config.yaml
num_hidden_layers: 14
hidden_size: 192
num_attention_heads: 6
num_key_value_heads: 6
head_dim: 32
intermediate_size: 960
vocab_size: 2408
hidden_act: "gelu"
norm: "layernorm"
norm_place: "pre"
norm_eps: 1e-06
positions: "alibi"
qk_norm: false
attn_scale: 0.177
bias: "all"
tie_word_embeddings: true
parallel_block: false
init: "trunc"
init_std_qkv: 0.0431
init_std_o: 0.0536
init_std_up: 0.0617
init_std_down: 0.0617
optimizer: "adam_hyperball"
learning_rate: 0.00581
beta1: 0.9
weight_decay: 0.0
lr_head: 0.0068
max_grad_norm: 0.5
warmup_steps: 351
schedule: "wsd"
decay_fraction: 1.0
decay_shape: "linear"
final_lr_fraction: 0.1
batch_tokens: 32768
max_seq_len: 256
doc_mask: true
z_loss: 1e-05
train_tokens: 125600000
max_steps: 3834
dataset: "wikipedia_en"
MLP neurons of a small language model. Each row is named by its layer, matrix (down: output weights) and neuron, and shows model dimensions 96-191. Each number is 50 + 15 x the weight over its row's rms, rounded and kept within 0 to 99.
After each neuron's rows, "fires before" lists the tokens most often just after its 100 highest values on Wikipedia text that the model never trained on.

L9.down86:54 31 71 39 31 31 45 31 64 27 26 39 57 28 46 44 21 48 62 51 57 56 65 35 32 54 49 58 51 46 58 65 41 24 30 76 30 38 67 51 38 45 36 67 38 66 74 38 32 44 33 69 58 35 69 51 73 27 68 55 44 80 70 40 68 44 72 53 33 72 94 39 49 66 61 39 23 52 55 52 53 57 41 47 52 00 50 53 38 77 35 61 70 72 56 52
fires before: " "

L4.down885:52 58 71 60 14 44 62 47 31 58 32 49 60 37 68 54 35 50 59 56 53 58 60 37 31 42 40 47 55 83 44 62 70 60 55 53 41 97 61 55 38 59 47 73 51 53 13 46 40 33 63 45 49 66 45 41 34 86 54 47 43 63 45 46 39 34 64 37 51 26 51 56 39 12 40 25 66 62 61 56 23 53 79 43 36 26 50 76 62 72 47 45 56 36 54 37
fires before: " ", " —", " Go", "c"

L6.down638:31 65 59 73 27 46 29 47 32 39 60 43 45 66 47 32 36 66 62 54 56 80 56 39 70 48 34 44 56 40 54 58 45 29 69 43 57 29 60 82 47 30 81 50 47 38 56 33 46 70 54 52 25 77 46 62 51 32 47 54 61 23 52 57 58 41 48 69 48 33 50 53 50 33 55 30 67 31 37 39 54 53 13 58 77 57 57 48 40 54 47 36 69 56 49 67
fires before: " ", ",", " |\n", "p"

L2.down861:36 63 78 61 65 63 58 48 55 61 26 64 72 78 80 53 45 71 69 53 49 34 55 43 46 28 21 67 51 75 32 45 61 64 36 48 37 50 60 94 41 72 60 56 36 24 27 77 46 68 66 53 24 52 66 52 39 45 46 41 46 53 66 49 57 58 36 55 31 31 26 69 49 42 17 40 62 71 78 68 47 40 32 30 57 54 60 45 46 47 54 33 43 36 37 65
fires before: " |"

L3.down708:42 62 39 58 40 33 47 30 29 33 71 57 53 60 62 68 42 46 50 27 44 53 71 30 61 36 30 56 48 50 53 58 35 54 56 30 50 38 51 64 55 24 43 61 62 72 54 69 33 24 47 27 52 54 62 38 59 79 71 64 23 25 21 48 44 58 53 50 60 19 55 24 39 31 77 56 48 41 38 64 37 41 68 49 48 57 41 36 67 49 45 47 58 35 80 68
fires before: " ", " —", "d", " |", " (", "ed"

L9.down947:52 55 30 18 43 76 51 60 34 67 46 74 45 63 80 58 50 59 59 64 49 42 23 43 53 78 57 60 51 40 68 44 29 41 77 66 33 41 62 52 65 56 79 31 62 24 54 65 49 73 50 59 35 60 72 23 38 61 37 45 58 48 42 41 43 61 47 78 48 65 67 72 34 19 47 43 55 52 45 30 30 36 16 38 33 29 53 43 70 11 51 45 27 57 58 38
fires before: " |", ",", ".", " ("

L4.down54:66 52 91 36 49 31 30 50 29 53 35 34 69 39 63 29 40 51 63 66 71 27 52 42 53 35 37 45 56 72 52 63 60 61 66 46 25 47 57 30 40 57 71 60 59 43 65 40 84 30 56 33 57 56 64 59 64 51 39 55 40 69 31 49 37 41 42 56 59 38 22 45 59 20 66 58 39 36 42 25 50 30 61 54 40 11 51 61 19 34 59 59 37 28 38 59
fires before: " ", " R", " S"

L3.down498:56 55 56 38 26 49 31 84 45 43 43 65 70 48 26 60 63 36 66 58 35 54 73 54 62 49 26 55 54 42 50 54 23 37 37 58 68 59 49 36 76 58 28 59 71 34 49 54 74 34 27 29 67 68 45 57 51 56 48 58 39 80 55 35 53 68 43 58 64 50 34 36 20 29 40 56 58 48 51 40 31 54 62 83 65 06 58 62 48 39 47 55 71 65 46 48
fires before: " ", " T", " M"

L4.down940:67 75 25 35 56 46 58 59 33 44 56 48 26 35 42 53 34 35 51 44 46 37 26 48 64 53 33 55 71 41 48 72 25 35 46 58 41 46 61 65 68 57 75 30 58 37 41 47 80 31 45 36 33 53 40 63 53 51 22 35 49 39 62 48 70 58 26 57 69 56 37 38 61 71 68 44 51 45 50 56 48 37 77 63 46 37 54 57 48 77 45 54 55 47 69 24
fires before: "==", "===", "A", "In", "The"

L3.down208:39 19 62 71 36 33 56 62 33 58 46 39 57 25 75 35 10 62 51 51 41 56 78 69 47 46 81 32 67 39 46 58 46 31 35 54 27 64 57 32 46 33 29 55 52 44 63 65 65 35 32 49 39 70 59 43 52 55 56 67 38 99 46 61 50 33 67 48 55 34 71 28 37 48 63 52 50 59 54 49 35 58 38 47 47 08 50 69 52 48 55 34 64 60 50 65
fires before: " ", " Gold", " Port"

L6.down873:40 42 73 65 48 67 25 52 64 51 56 53 72 35 64 60 42 79 68 61 53 56 47 30 60 72 52 47 36 63 46 39 64 57 46 38 57 22 30 32 60 57 62 46 46 32 33 21 50 41 37 49 50 82 67 49 62 61 16 53 58 59 49 63 23 68 34 54 60 60 22 65 48 44 40 59 69 76 51 37 46 62 80 68 24 79 57 68 21 56 44 61 58 37 55 73
fires before: "0", "2", "1"

L11.down533:25 44 35 40 30 34 40 40 71 74 67 63 57 49 41 46 48 47 47 65 59 54 63 63 61 63 35 55 43 28 56 28 44 37 54 46 56 46 50 50 27 22 67 54 28 51 66 31 72 39 34 55 41 19 51 63 37 59 44 59 70 54 23 11 14 60 53 34 36 41 68 52 68 79 46 20 57 58 40 70 47 42 61 32 63 63 44 25 52 68 17 59 57 60 59 63
fires before: ",", " the", " he", " of"

L11.down556:54 27 47 13 71 35 57 65 41 63 31 57 51 67 43 62 56 72 67 66 65 31 19 53 66 55 37 44 46 40 56 46 36 43 53 59 46 39 54 48 68 66 46 27 48 40 76 73 64 53 36 79 57 43 44 88 58 45 62 65 49 42 58 40 65 33 60 34 53 45 57 59 50 31 64 37 80 33 58 37 72 32 62 59 58 75 39 23 57 51 23 57 31 47 27 48
fires before: " in", " by", " to", " as", "ered", " for"

L6.down344:90 64 44 44 60 39 41 40 86 62 33 35 47 55 48 69 63 57 63 26 66 32 44 38 68 63 33 33 67 45 34 55 43 30 54 71 62 62 53 78 44 45 55 32 56 43 74 72 48 54 59 59 48 78 36 46 58 75 34 32 43 50 49 36 23 59 37 41 36 50 49 33 62 50 45 20 47 52 50 48 29 46 37 55 30 63 57 57 48 65 80 70 18 48 26 15
fires before: ",", ".", " and", "1", " the"

L11.down133:75 48 46 42 40 52 39 53 46 64 51 54 69 46 38 61 72 67 40 59 72 61 69 49 28 49 31 36 55 76 49 57 58 45 29 41 57 45 51 38 55 44 29 47 43 43 49 39 73 58 43 61 24 28 68 35 72 37 64 57 55 73 18 34 83 48 50 75 43 53 83 43 58 51 41 52 53 53 33 64 55 61 36 46 62 12 85 54 67 58 47 54 39 54 65 54
fires before: "ed", "ered", " the", "es", "ress", "s"

L6.down291:67 59 38 33 69 65 38 37 52 60 41 50 41 39 37 47 40 76 57 63 77 63 54 39 24 49 13 52 61 55 52 47 44 53 68 34 40 56 50 59 37 73 75 55 30 22 47 79 57 49 49 63 28 50 57 52 75 71 60 48 14 47 32 59 90 47 46 49 56 61 58 39 59 74 53 48 72 37 20 51 52 73 66 75 42 31 51 80 51 59 66 42 68 72 28 00
fires before: "==", "In", "The", "===", "A"

L10.down435:61 32 72 48 58 22 66 42 62 50 46 58 38 49 59 44 32 46 67 53 32 17 47 26 52 46 48 50 43 74 73 41 74 71 46 48 65 77 51 44 57 47 30 35 47 27 38 50 58 52 47 80 48 54 37 46 37 63 53 81 43 48 56 71 76 60 52 76 22 66 46 24 47 66 25 42 62 56 49 77 71 28 61 49 58 47 46 13 36 21 55 68 31 41 34 26
fires before: " |", " G", " was", " |\n", " "

L3.down182:68 67 33 50 57 68 73 50 57 30 60 32 47 40 40 32 32 70 61 85 52 26 41 64 68 57 47 31 56 60 34 57 41 23 40 55 58 50 51 53 43 42 50 39 38 29 69 58 39 40 54 60 62 77 11 43 41 51 36 52 53 31 62 46 45 72 70 25 58 26 43 58 21 49 34 40 54 75 52 54 64 25 63 45 44 57 55 34 37 62 33 51 45 66 43 54
fires before: ",", ".", "–", " and", "15", "\n\n"

L11.down782:72 51 61 55 50 46 59 86 48 65 42 66 59 51 46 53 61 56 75 37 47 22 13 63 80 41 61 23 58 61 71 28 40 72 57 51 53 46 39 34 65 52 55 61 47 35 79 47 53 39 42 53 47 33 79 53 42 57 46 53 20 19 61 56 26 53 32 74 22 59 48 83 58 50 56 22 65 30 49 43 64 33 49 71 33 25 46 34 61 44 47 51 82 63 38 52
fires before: " as", " in", " for", " by", " to"

L10.down588:75 48 73 57 31 64 58 52 34 57 56 63 66 48 48 43 33 45 61 65 52 61 74 52 55 44 49 43 55 61 38 31 76 52 24 67 55 56 50 52 62 57 34 55 74 61 51 44 75 38 61 49 60 54 54 49 52 28 54 65 63 99 56 59 50 35 47 53 45 47 80 32 70 41 59 23 48 75 42 29 41 57 30 28 38 05 32 77 54 59 34 53 63 64 47 43
fires before: " ", " S"

L6.down31:59 57 35 36 42 52 67 49 47 61 84 45 56 67 58 74 22 49 56 69 41 42 67 29 43 40 44 46 52 42 65 66 38 52 56 48 27 60 59 52 50 47 44 40 42 37 67 71 63 56 63 58 56 37 76 50 41 60 66 55 57 39 50 55 63 64 47 47 48 46 65 56 74 56 49 48 57 46 29 69 67 67 61 44 47 06 37 47 74 62 67 24 36 48 33 00
fires before: "==", "In", "===", "The", "M", "="

L4.down957:47 71 50 67 39 10 57 59 57 39 43 42 58 49 74 58 16 45 55 49 55 46 52 31 53 31 54 56 50 53 51 61 18 66 22 53 40 61 40 42 61 68 49 62 49 72 28 54 57 52 81 52 48 13 38 51 53 47 74 42 56 54 55 29 79 59 21 30 42 27 60 35 51 48 42 45 61 65 63 63 35 72 35 41 47 26 61 37 31 60 37 75 30 41 19 60
fires before: " |", " |\n"

L9.down315:52 52 49 30 31 65 58 55 53 51 39 77 50 40 23 46 35 47 46 53 48 49 45 52 35 47 89 30 58 56 33 45 66 56 56 64 51 62 43 71 49 35 46 45 43 78 39 63 73 71 56 24 44 35 63 43 19 41 46 55 72 51 52 58 37 54 67 95 52 36 56 39 51 66 57 37 55 51 51 34 60 28 40 54 39 47 40 22 60 57 29 73 44 52 65 48
fires before: "ed", "ated", "ant", "ing", "ation", "at"

L3.down628:83 62 76 40 32 53 64 69 70 57 38 62 46 78 75 29 41 50 73 63 41 28 64 62 62 37 45 16 33 77 82 37 25 23 66 54 42 49 79 74 51 46 25 46 64 54 53 41 54 30 53 46 53 66 50 33 49 81 60 40 52 62 57 52 45 60 50 47 49 35 50 20 54 60 23 37 56 32 29 48 47 45 29 57 54 43 61 67 85 50 34 53 56 50 44 37
fires before: ",", ".", " to", ".\n\n", "–", "\n"

L11.down815:74 48 60 34 33 51 67 62 77 57 31 46 47 61 37 51 69 61 54 72 80 49 60 48 29 26 45 26 37 50 57 67 47 57 73 38 58 73 37 56 44 57 22 62 69 73 54 55 58 64 66 60 48 48 54 16 26 54 32 60 50 42 44 58 66 61 31 37 43 65 56 65 56 28 24 63 62 52 62 60 38 48 62 71 54 39 66 44 42 48 70 59 40 35 42 55
fires before: " ", ")", ")\n", "ision", " |"

L6.down180:52 48 47 35 48 83 36 55 53 25 35 35 48 38 44 54 26 36 60 73 38 46 79 66 68 54 54 49 66 55 57 55 22 48 33 67 49 47 32 27 43 47 35 68 43 51 68 47 51 45 42 65 40 48 29 78 45 50 67 45 51 42 74 58 62 85 52 18 78 39 76 39 25 66 38 25 54 59 57 62 27 68 64 87 39 48 61 68 51 50 33 40 54 49 67 62
fires before: " ", "1", "2", "6", "5", "0"

L6.down727:43 81 17 46 75 17 60 51 66 40 56 33 00 40 60 18 60 60 41 52 60 53 59 36 70 54 42 30 42 59 69 67 53 40 33 39 65 26 67 58 57 62 69 38 46 52 57 33 28 36 59 50 34 44 32 34 71 34 46 45 63 32 52 53 41 33 68 54 50 60 60 47 52 46 66 72 39 60 76 50 50 66 58 33 50 52 63 80 59 43 45 12 56 35 52 43
fires before: ":", " to"

L6.down649:42 52 72 73 51 48 64 43 53 41 65 61 65 46 55 66 71 69 60 50 58 47 39 61 81 26 73 61 51 64 37 41 79 66 25 31 48 22 27 70 47 32 48 69 57 64 57 45 34 35 37 57 73 42 32 64 40 64 56 52 51 40 21 82 38 54 38 53 54 68 42 58 63 29 35 47 56 49 43 64 66 61 38 28 66 88 70 43 39 66 49 45 74 56 31 50
fires before: "0", "1", "2", "14", "3", "5"

L11.down890:63 15 41 42 68 21 57 49 59 53 49 67 51 46 65 36 89 63 63 26 58 37 25 74 65 50 14 39 70 51 40 58 64 28 78 67 59 63 38 60 56 52 48 36 60 53 64 48 70 23 35 61 98 64 41 62 58 56 27 19 66 65 57 38 46 63 48 53 50 21 55 41 47 38 55 50 45 50 56 55 35 47 36 42 58 47 67 67 38 61 51 54 50 56 65 44
fires before: ",", ".", " of", " in", " and", " from"

L3.down941:08 70 44 53 44 60 18 61 42 54 35 62 72 54 46 41 54 41 36 50 77 46 47 43 55 49 21 55 60 59 54 53 74 46 43 44 86 59 49 56 51 32 58 52 40 34 57 30 23 62 32 52 51 43 74 44 21 36 49 64 53 55 73 53 74 43 52 53 60 82 22 57 65 58 55 87 69 38 67 41 42 40 21 34 32 70 68 54 57 39 25 48 39 47 79 78
fires before: " |", ")", " hold", " "

L10.down954:75 51 42 23 50 50 66 68 51 56 06 51 48 37 46 58 67 32 70 58 45 36 30 44 42 25 50 47 68 76 28 79 53 42 48 48 33 72 53 64 47 52 65 40 54 36 53 41 38 80 37 46 28 51 48 29 35 80 21 72 58 49 45 40 68 25 25 66 69 64 66 29 38 53 21 49 70 65 56 85 61 52 39 36 56 28 50 64 65 33 50 38 61 54 29 75
fires before: " and", ",", " to", ".", "\n", " by"

L11.down404:74 56 57 61 19 40 27 66 47 38 54 88 58 39 62 67 46 52 49 53 41 31 56 54 51 59 55 55 34 45 44 46 54 39 56 21 74 63 37 56 54 58 56 45 25 51 35 67 70 44 37 55 34 25 62 59 48 48 32 34 66 48 50 65 54 42 59 41 70 71 99 56 72 48 38 56 51 40 50 35 41 51 45 42 21 14 60 84 38 76 59 78 58 52 45 78
fires before: " |", " ("

L6.down695:49 34 20 45 44 51 57 71 47 51 84 50 72 57 47 68 65 75 46 54 37 80 52 22 41 38 48 67 51 50 47 25 59 29 65 46 49 32 39 54 57 46 56 37 73 35 53 71 52 49 65 77 48 49 43 35 74 42 48 49 48 59 46 18 78 52 68 70 62 45 71 49 31 61 44 29 27 54 38 36 36 45 54 26 21 29 45 35 60 75 58 33 49 49 60 00
fires before: "==", "=", "===", "M", "C"

L4.down339:66 50 65 86 17 26 55 39 53 62 22 57 34 63 61 50 51 55 36 59 67 40 71 36 57 39 37 48 79 67 68 63 82 40 77 34 30 48 28 44 41 03 49 65 49 66 52 52 27 38 71 76 56 68 32 34 52 38 71 33 39 61 26 30 47 51 61 39 69 33 49 54 45 64 51 44 35 36 52 59 25 51 56 61 37 65 71 65 49 25 55 41 43 39 49 39
fires before: " ", " —;"

L6.down55:43 67 70 58 35 32 46 84 49 24 58 51 40 58 53 52 71 34 59 48 46 38 24 36 40 46 32 31 57 60 67 74 48 57 59 31 22 44 71 51 42 46 70 68 42 43 56 41 45 41 55 33 54 73 43 39 48 57 36 55 27 82 53 72 79 39 49 65 32 49 43 13 38 55 58 43 71 61 43 63 40 43 36 48 76 29 30 55 66 76 55 42 55 38 43 56
fires before: " |", " "

L9.down257:64 35 57 65 46 40 68 30 36 28 55 42 33 66 69 43 46 78 41 21 50 55 64 30 60 55 47 48 58 36 36 34 29 33 60 93 44 74 48 60 38 44 46 35 50 69 54 62 57 65 39 25 45 56 42 43 26 18 68 60 59 59 74 60 32 67 41 52 49 61 69 36 66 27 55 54 46 36 45 40 81 39 46 35 45 33 55 56 15 73 39 55 40 49 59 61
fires before: " ", " the", " which"

L4.down877:30 54 56 53 87 35 52 44 53 32 70 44 71 47 71 34 25 45 60 50 34 62 59 55 57 40 42 63 46 30 72 56 25 62 38 41 23 33 69 63 53 83 39 67 57 43 76 84 59 47 53 63 52 43 53 69 42 28 20 64 55 47 36 61 51 47 44 45 67 13 40 61 80 61 51 47 70 62 64 60 54 53 34 48 70 12 19 21 31 58 77 24 50 48 50 20
fires before: " |", " and", " in", " |\n"

L6.down831:71 81 84 26 37 55 47 68 64 46 34 63 31 50 60 32 54 39 77 62 20 50 65 81 42 31 43 51 52 55 58 65 59 56 73 34 28 31 25 58 45 48 84 37 68 47 64 61 75 47 34 52 56 46 62 39 54 64 84 54 44 46 24 28 67 32 46 60 39 48 68 66 73 49 52 60 48 40 39 56 63 33 65 63 58 24 59 63 25 41 15 57 48 51 25 50
fires before: " |"

L4.down780:57 28 47 46 24 47 59 50 57 53 65 45 31 49 43 54 27 38 59 69 50 61 64 27 47 29 46 64 39 72 53 52 35 32 39 54 53 49 50 44 67 34 36 46 48 53 77 28 48 58 25 68 32 87 54 61 67 51 69 54 56 47 60 29 38 34 34 41 64 57 69 30 15 60 41 46 51 44 48 24 47 74 59 62 26 32 72 43 49 32 83 46 67 16 34 21
fires before: " "

L4.down190:55 47 42 61 23 62 45 57 43 59 53 48 72 32 57 55 24 48 28 43 50 63 58 29 29 60 29 63 63 55 78 51 60 25 63 59 71 45 63 45 40 48 63 40 72 57 24 45 63 32 71 51 43 46 70 65 57 53 46 56 43 46 36 42 59 45 41 44 45 20 28 66 43 47 65 61 44 47 40 45 40 37 26 55 25 32 50 50 24 62 59 26 47 44 49 49
fires before: " ", " +", " |", " —"

L2.down381:84 38 61 62 46 48 43 22 28 39 26 62 34 47 54 49 18 75 51 41 70 47 79 70 37 17 33 64 60 74 27 63 37 35 67 30 58 56 66 41 75 59 66 79 61 56 47 49 67 49 54 42 68 50 57 39 55 45 38 37 49 53 44 47 31 44 50 69 57 64 32 46 49 60 55 20 49 56 60 27 53 49 50 53 72 27 26 45 57 45 52 48 58 36 43 65
fires before: " "

L2.down454:33 44 68 46 34 37 51 53 86 34 26 71 74 52 60 53 35 81 61 62 58 38 23 42 51 68 47 78 64 59 68 25 53 45 55 49 30 27 34 65 44 26 49 61 30 40 48 64 71 68 50 64 51 47 44 80 35 33 67 36 51 54 31 41 72 40 48 29 56 56 37 36 43 71 35 34 55 77 50 29 57 82 47 52 54 39 66 54 27 77 45 36 35 55 48 29
fires before: " |", "ubl", "}", " of", " and", "==="

L4.down695:34 76 34 58 59 39 46 66 21 38 51 56 53 23 42 42 60 59 47 42 55 67 48 57 65 26 55 38 31 51 16 56 35 40 52 70 52 32 34 59 41 43 57 36 52 37 49 50 25 79 52 59 31 43 46 51 36 38 38 64 68 52 46 30 49 36 60 64 38 50 46 54 30 71 55 52 37 54 68 39 67 74 72 48 71 55 41 51 41 52 59 52 27 40 57 40
fires before: " |", "–", ",", " ", "7"

L2.down774:88 64 34 31 31 36 68 53 35 66 50 70 28 17 52 26 64 77 26 75 30 61 48 50 37 57 16 39 72 56 74 28 36 56 33 43 57 60 52 30 46 38 48 64 41 64 42 30 40 47 48 39 34 65 53 53 61 49 48 94 52 31 49 29 63 40 50 54 50 65 29 44 63 47 55 25 39 40 40 67 61 64 35 48 70 44 71 71 74 38 60 49 83 50 56 47
fires before: " ", " the"

L2.down646:61 35 19 47 37 30 77 60 52 61 59 71 55 68 73 68 44 57 68 70 31 67 47 42 53 47 38 47 22 58 58 43 30 53 59 62 53 70 41 58 44 51 67 41 54 56 46 41 50 33 41 39 42 41 60 69 58 20 27 34 64 34 56 51 62 36 34 47 36 29 44 36 69 64 51 29 55 26 34 42 53 29 59 65 32 45 66 38 43 38 64 33 34 27 66 38
fires before: "===", "ican", "==", "=", "M", "Personal"

L4.down270:20 34 52 75 39 62 31 59 67 42 42 72 43 59 54 52 45 67 41 56 46 35 63 40 49 59 58 52 56 49 38 58 81 37 56 63 41 45 53 43 67 26 76 41 62 53 37 51 44 68 53 41 49 67 51 56 52 65 82 76 72 67 56 49 46 36 65 61 62 56 72 50 39 52 47 52 71 62 26 57 59 87 40 54 51 04 58 65 86 44 69 54 57 46 35 64
fires before: " ", " —;", " |", "ing"

L10.down568:64 60 62 69 20 48 54 28 48 61 38 44 57 62 52 16 55 47 47 40 33 60 90 29 60 22 35 59 56 48 72 58 44 36 44 96 55 43 62 52 50 38 28 36 71 78 42 38 68 61 53 38 30 76 30 41 39 42 60 23 52 51 42 57 53 59 46 72 63 47 61 70 56 53 59 31 29 44 37 55 45 73 43 49 31 17 28 65 39 35 48 30 42 23 52 58
fires before: " "

L2.down37:67 61 39 36 48 14 53 49 36 78 08 39 46 60 48 64 34 73 67 33 39 69 30 48 52 55 63 76 51 30 60 43 48 38 47 63 50 65 33 63 59 45 75 64 30 35 40 63 87 41 55 70 35 30 47 44 53 27 66 51 44 29 54 54 31 47 35 65 44 69 37 30 63 40 37 27 61 48 54 65 72 47 57 57 19 81 67 60 19 51 62 20 59 50 54 24
fires before: " |", " |\n", ";"

L10.down569:61 38 36 33 28 47 30 66 54 56 74 56 39 51 33 75 43 47 52 42 71 42 67 57 71 60 47 22 64 70 45 57 38 27 45 23 21 30 38 36 25 42 62 44 57 52 45 33 61 68 46 74 36 42 07 44 43 66 40 61 62 61 39 41 49 39 59 44 59 60 56 58 76 64 57 30 34 22 15 40 34 40 66 49 69 43 44 73 42 73 24 56 41 37 71 67
fires before: ",", " the", " he"

L11.down443:68 55 52 37 45 46 60 58 59 26 46 27 50 58 61 63 56 64 73 77 80 49 31 48 28 38 38 35 37 44 51 33 29 39 41 45 52 69 28 53 55 65 39 41 52 67 45 48 44 19 54 53 45 62 36 50 45 41 46 39 32 52 24 56 90 53 20 71 33 37 55 68 51 65 22 15 49 52 41 54 64 51 39 34 91 25 50 71 52 45 61 50 40 34 53 49
fires before: "ed", "ot", " of", "ated", "s"

L10.down124:51 52 65 40 48 41 62 51 69 60 64 67 28 53 74 47 72 38 49 47 43 51 46 20 53 53 53 56 43 62 45 55 36 50 40 40 13 62 48 21 52 27 24 34 63 43 61 55 77 63 63 37 61 43 66 36 60 46 51 57 37 52 40 67 35 58 63 54 44 41 22 48 20 35 90 76 38 48 41 51 31 49 39 37 44 13 58 63 58 62 30 62 48 45 43 25
fires before: " ", " (", "-"

L9.down201:59 51 72 53 61 81 54 24 45 32 37 56 29 16 42 51 28 42 76 13 30 40 40 57 65 59 35 81 59 40 64 53 42 33 32 72 45 42 61 28 40 69 53 55 33 56 53 61 53 42 20 65 51 50 75 41 72 34 42 54 66 51 53 35 36 71 83 51 36 54 55 23 54 57 52 45 47 53 25 54 48 55 55 75 66 40 28 69 77 69 25 55 33 57 27 56
fires before: "e", "es", "ed", "ing", "ices", "ement"

L10.down344:61 32 64 82 06 56 21 25 49 65 53 43 67 49 62 48 45 35 34 47 48 77 50 65 40 40 38 45 41 43 77 53 61 61 61 61 39 72 32 58 48 32 44 41 68 63 48 36 68 45 27 34 62 71 80 37 59 34 60 44 53 79 44 40 22 38 56 68 70 45 52 24 56 35 53 21 39 14 41 55 30 39 51 57 42 07 52 49 62 48 37 48 30 44 65 53
fires before: " ", " the"

L10.down55:36 48 64 61 50 43 76 50 53 64 37 67 64 57 27 54 75 69 56 36 56 49 49 41 51 57 39 72 37 65 35 65 48 43 47 70 16 44 66 40 26 48 62 48 33 68 59 33 56 38 39 57 55 28 66 46 78 71 51 62 82 56 63 38 62 49 74 58 37 77 40 42 58 32 41 50 40 30 32 49 50 46 77 38 74 52 96 47 51 71 60 62 50 31 61 08
fires before: " |", "s", "ing", "ed", ":", " of"

L11.down865:31 37 43 58 44 56 65 48 42 58 45 50 37 56 65 70 51 71 42 52 65 48 39 36 57 64 81 33 54 76 81 66 54 62 52 61 53 27 57 73 42 69 53 37 32 41 47 47 54 66 48 60 56 37 63 60 68 55 34 68 53 02 72 46 58 23 43 56 54 55 42 52 28 36 67 35 38 70 60 71 57 49 80 56 61 45 41 58 37 39 59 68 61 66 52 50
fires before: ":", "==\n"

L4.down249:95 45 52 51 71 60 58 75 39 40 58 51 37 31 55 49 59 58 41 41 45 43 92 39 50 45 45 60 62 58 83 77 46 54 09 28 55 67 31 74 38 36 48 59 39 54 36 68 48 61 67 43 53 52 17 32 45 53 30 50 53 36 60 42 59 40 50 70 55 47 39 62 60 68 56 14 56 54 42 51 34 62 55 45 78 33 49 56 39 44 53 58 61 62 41 35
fires before: " "

L6.down398:35 61 34 57 55 42 54 53 47 69 58 35 62 51 48 70 55 50 22 46 47 58 57 46 48 51 44 48 35 32 37 67 13 50 56 55 54 70 34 62 60 56 48 32 56 28 51 60 80 35 36 60 44 48 44 57 56 58 53 60 37 63 39 50 60 63 43 50 29 53 64 31 53 55 43 53 51 31 48 56 47 66 59 31 18 35 69 48 76 65 32 44 51 45 35 00
fires before: "==", "The", "In", "===", "M", "F"

L6.down651:49 62 35 47 83 55 30 38 41 58 76 20 64 48 53 79 54 39 28 60 43 57 53 48 37 43 63 62 71 26 14 10 59 25 65 19 32 61 37 46 61 76 57 36 59 38 50 56 60 72 55 51 46 50 55 66 72 73 28 61 54 43 59 36 57 53 59 51 57 72 44 56 41 50 41 55 60 22 47 46 45 52 41 43 47 31 79 52 12 52 52 37 67 47 54 12
fires before: "=", "==", "C", "P", "M"

L6.down595:53 29 74 54 20 34 47 90 57 59 34 64 63 44 52 73 42 64 56 59 46 55 56 29 47 31 62 46 79 78 68 64 61 58 49 36 39 52 59 37 49 26 55 52 55 67 66 64 60 53 65 57 55 51 61 27 69 50 27 39 58 75 27 68 33 32 43 32 57 24 43 76 44 49 38 27 65 10 30 45 53 75 68 59 58 22 65 53 62 53 44 55 66 53 62 64
fires before: " ", " |"